Part of a small language model's weights: MLP 576 SwiGLU, RMSNorm before each block.
MLP neurons of a small language model. Each row is named by its layer, matrix (gate and up: input weights) and neuron, and shows model dimensions 32-223. Each number is 500 + 25 x the weight over its row's rms, rounded and kept within 0 to 999. Numbers have three digits each. A neuron's up and down rows have the sign that makes its largest values positive.
Before each neuron's rows, "fires in" lists the words (lower case) most often at its 100 highest values on Wikipedia text that the model never trained on. A number after a token or word is its count.

fires in: "became" 27, "become" 10, "as" 9, "except" 5, "becomes" 4
L3.gate157:487480535537477503512521481485512491506484498501511539509484519502527506509483492522497543472536516503478517464529523536475487478476538502508507513526557486524528492477524491495468479494501514515466470544510465537473512508541471537523509493527506535523492528501509541505502469530478474477477494513516476527471460498479520501471504520515508492520540489504496469445536473494477450491508498524533526525495534538542493512544474517503487501536485455480525497462497517509509447469527491498488476507503542452514533520498508561497462549573472499473531493501523491505529489479526490518
L3.up157:509469542555482514525512503501498498494485498524502517506497541510547518512470509518499536467528510506472508490523499505456481479487517483503524520539525489526530491497535475489492460517497505518457476511502464503463540493521467542534518523519483525507491508484514523526487494528457503454490503517517492510464468496494534492467519545509502512540549472487491463442541464463489475478500506517514495519503556515535508528535471534517488505529469464484500499474513522508507485489530492491478472496481523444501514527489518536494434522576488492501486512474519513512526491500509501509

fires in: "1st" 13, "3rd" 10, "4th" 10, "2nd" 9, "8th" 5, "5th" 5
L6.gate308:474540520485486479478531453461488505518504504546497502482489517491453497531533541496463501498484485455497503581544500479475500482503494552469491484504517515506488495528496490490470454508522497452518499455472533526469505516508435489500563482490485479510479505538436490497488462499445532520538467516534491481556469513470451512518521473490531489513511519515481480522501485529486526490499506536483520496479479489516485509505476474474528507463505533509458469493486487488508506482533510475495477513526532476465545509511517511490472506501521508471488512490464463493457507476498513520
L6.up308:499483484505479475529576474499486518491507477501484472488477474469471514476519532541488461508505524494503471551470463501473517487515500488482493503487485499531517485509472517488485437491504526473520513455474472521449524478515460497479540507452469512551542524532514510484494517524462547506548496506514486542534502541476483507496477497499512538488497530491499500516490521553474528521506537541464483500507469483542521517466443445525502528492521519469453480498496480511496530474525500516516466535518503485491477497516479477491480465468518505478527479508509484488493480502501491499

fires in: "manager" 22, "source" 11, "senior" 9, "ministry" 8, "favor" 7
L6.gate357:498470510502477533498521502461536522514539516514508493485495480497519470541494510503537487488502489453502506517501518532487477487493491489494508467540522487504498572520505500474496505485511486481502510536473489547508513503559506484472516508539454497491514513473521511528464482493514531487504515429479473500462513531456507479532463521474522548504443483502478504489519489502491489497555528458527532482492525462556450495514454485474480490493511517509528534534529500463515521457515502500498490554504492489477499477496489540529474556440502492508495498481556538479497505461514465493
L6.up357:495482521518501480491490522503501504516547495517478471471535466494487491540512492485469503480497534489500530514541484476522491493511504496475514503502472519506517491492494517482442511474530545505557453564486496529500502516481498448472519518469493504531436479462502505470516444522482485460486508459516491506523496526539485525529529529490529485498484510499451511517499507491442459524549489483492490541521476472497486487510488457498508482496491475479510546534500515463449507475506495518512480511546470462469490487529485488541474527508549508517491551453469536515507515529469472532

fires in: "north" 30, "south" 20, "southern" 7, "northwest" 5, "northcote" 5, "east" 4
L3.gate507:490532522490470472495475486519454518494490489502515516542467468470461434474486523499559490508525517458507502522472510500486520490478478497514506502463473479555533518489501503538478478519476521520453504520488495515460479483512515524465503509541492437474482481512456523492495471502490452499499515523473546491546505500518521477513496527485503503539473503482484483519529492532528488488517455490509462492519506503478471502470471515526514514479496466500491489480490536485456500476475464503502519478492540474497485489557512485527516536525508519517521472533476478465541490478523487539
L3.up507:502515509526511450486499492523478491506496517492509556557516535520516511454469490522497529503434477490517457513479488509514483470522486483531473497510514554546487501476517504514468481510501495516506490473519523472499484482522510496489481498486504505471490479502454461513513492541485452528520486560525511530520558508529522541491503508481507469486490528494513489485498530507510474495539501469497511503496490507510457497487479497499487494492498467494471443502458538477481488532478493492479466462504563438493446493531499498482501560516477493539468422504528455445513509524474529531

fires in: "they" 40, "party" 6, "film" 6, "there" 6
L7.gate506:506510488460490457483480529497521512517505499488484492502469492492523486519482524483504508459466466468506483558498543465500503503483512539482512490478472493546477501519511512465453518492499511519502516496486524492504538484523528489461514508478510518498513453489475530489539478541530509523523444527459507525543496491525502523499498522494513480475481445514476503514492518496517520517491533522490539445478487532513538472497480471480548496509497501442508499475535487534543519468575532498507484486518545497499532440467542488478543528517488452447498492518498487520507501496500492495
L7.up506:438458445560463486532500528466507513509522503477478469500466525505512496484539486470476507537502467511502547521461508529485523508529506489488484481494513521504510497516478477468504524499477508529522537494509489497482501541492506508482509495513570492458498533443483510484553548448501504496502506482514541518500448511513517542483476476473502510503483439479494487560548502522491488506525540473501505475517484516563540453498498507492480473524518501507525483470491511498526559533523497537511457492490512508480518457491517526515513501484503495475483545523532482492491470531512499480

fires in: "an" 66, "any" 5, "analysis" 4, "the" 4
L8.gate442:492456511477477477465451500506531506453506509500483509536505487464480490476510524465506560464509554481520479526501509512506485507478488529585524492529480488473466498505510495528487485484565542471522524501456490547515478498539472472475518486490523501501479484509483474528478477501483448493451516497520492488526508490462512471477499516504522505514506529455462494510508512485515476464540536510442504510536515491485504547486485497497519507462501481543491488535492456496488479474491486503501508510475480479487524504488492552476538503489499498460466469486523561499491507518549525478
L8.up442:496484504510503503519479481494507462514473514474518465506536498539478530543490484498455509487517546494522499517510504489487497521472477473563537486453511479503509519500483531532516473519517535477557511527498524524537495537496461477469503543475500481564526494507467510507491507542553497460481556480534478498543486461477543462504497526486544477482489502485476489482476531479473478508515506558492525534499534526512526516512472525538511474526493520490505514488479531510503492460513477517505568467492491491532484504440491519466482505516475534498484510495497528501488525467536516502

fires in: "23" 13, "25" 10, "24" 9, "30" 9, "20" 7, "27" 6
L5.gate320:523470468439503482459494519481504527470484464492479530511509528516477512518491508475491564517509503484485475491497502537502563535501489496529523502499505439470467506538513537477498553480480512464471460513492508552489469531513486488440495459534521473454467511532536510521527516497518449508506511506478503517512483509521479500511468466476523465545502510467457486476489519518478515473488494454487478449487496481491520518468485476495484506486528537486491509482467460482493531487483511516498479569513478506496525520494457499492500465480446483552513512495492503518498503483501535511
L5.up320:506486461478513482483510511487500534474489448479490525523489523516488495515493511470487573513512499491490490483493498549515537532525505521520530488498522454479459513530508508485522559484475513491474461502495511542489487539507477491459500458521521453456461515531533513507546484476502451507518521496456491519507492534499475509493467485471532481558518497456459489474478492507481506456477504455492485458477496480470517525482480481477486510480505530487484498495466458485490511482502509517505468567522488480504530536481472500495508472462448469546508486480480475500518495474508544498

fires in: "a" 12, "located" 10, "built" 8, "place" 8, "only" 7, "authority" 6
L8.gate450:544513494447537467513541507458487502499466471468483472517504511489483465541542540578499538537500499506492506484490528472505512500513556520508444522513505495486540513467486483455535519466496511538505474502494523508518519466540459502497508502419535480519460483537461482507518514488524467481513479488523466521521498499462510496496448504497486500498492510503513515512511486518522486494527480453544493524487515521477498482467478496509498507480487546495513462520552511492496473518527481534540469484469499480492540488489497526520509490544506522493533495472474523507504491497493513514
L8.up450:531459523441518495522485481498498474492546542510470534522469481485505502513529545522510460496455577501486479500522478487519480513479492521480513499510454486483521538509498531506551534503454500495451484530477487508499517418499516504502479529516520539481480474514486541488495500492494502450477440490516506493467486534507497449490449534493489505519498540514526512482520507504493510477529501535485465499507475503457465476505483562485518506497464490512501477543529490478481450525483463493528538503530499488512503491497489505550531474484494450517501489494538529534513502529514477521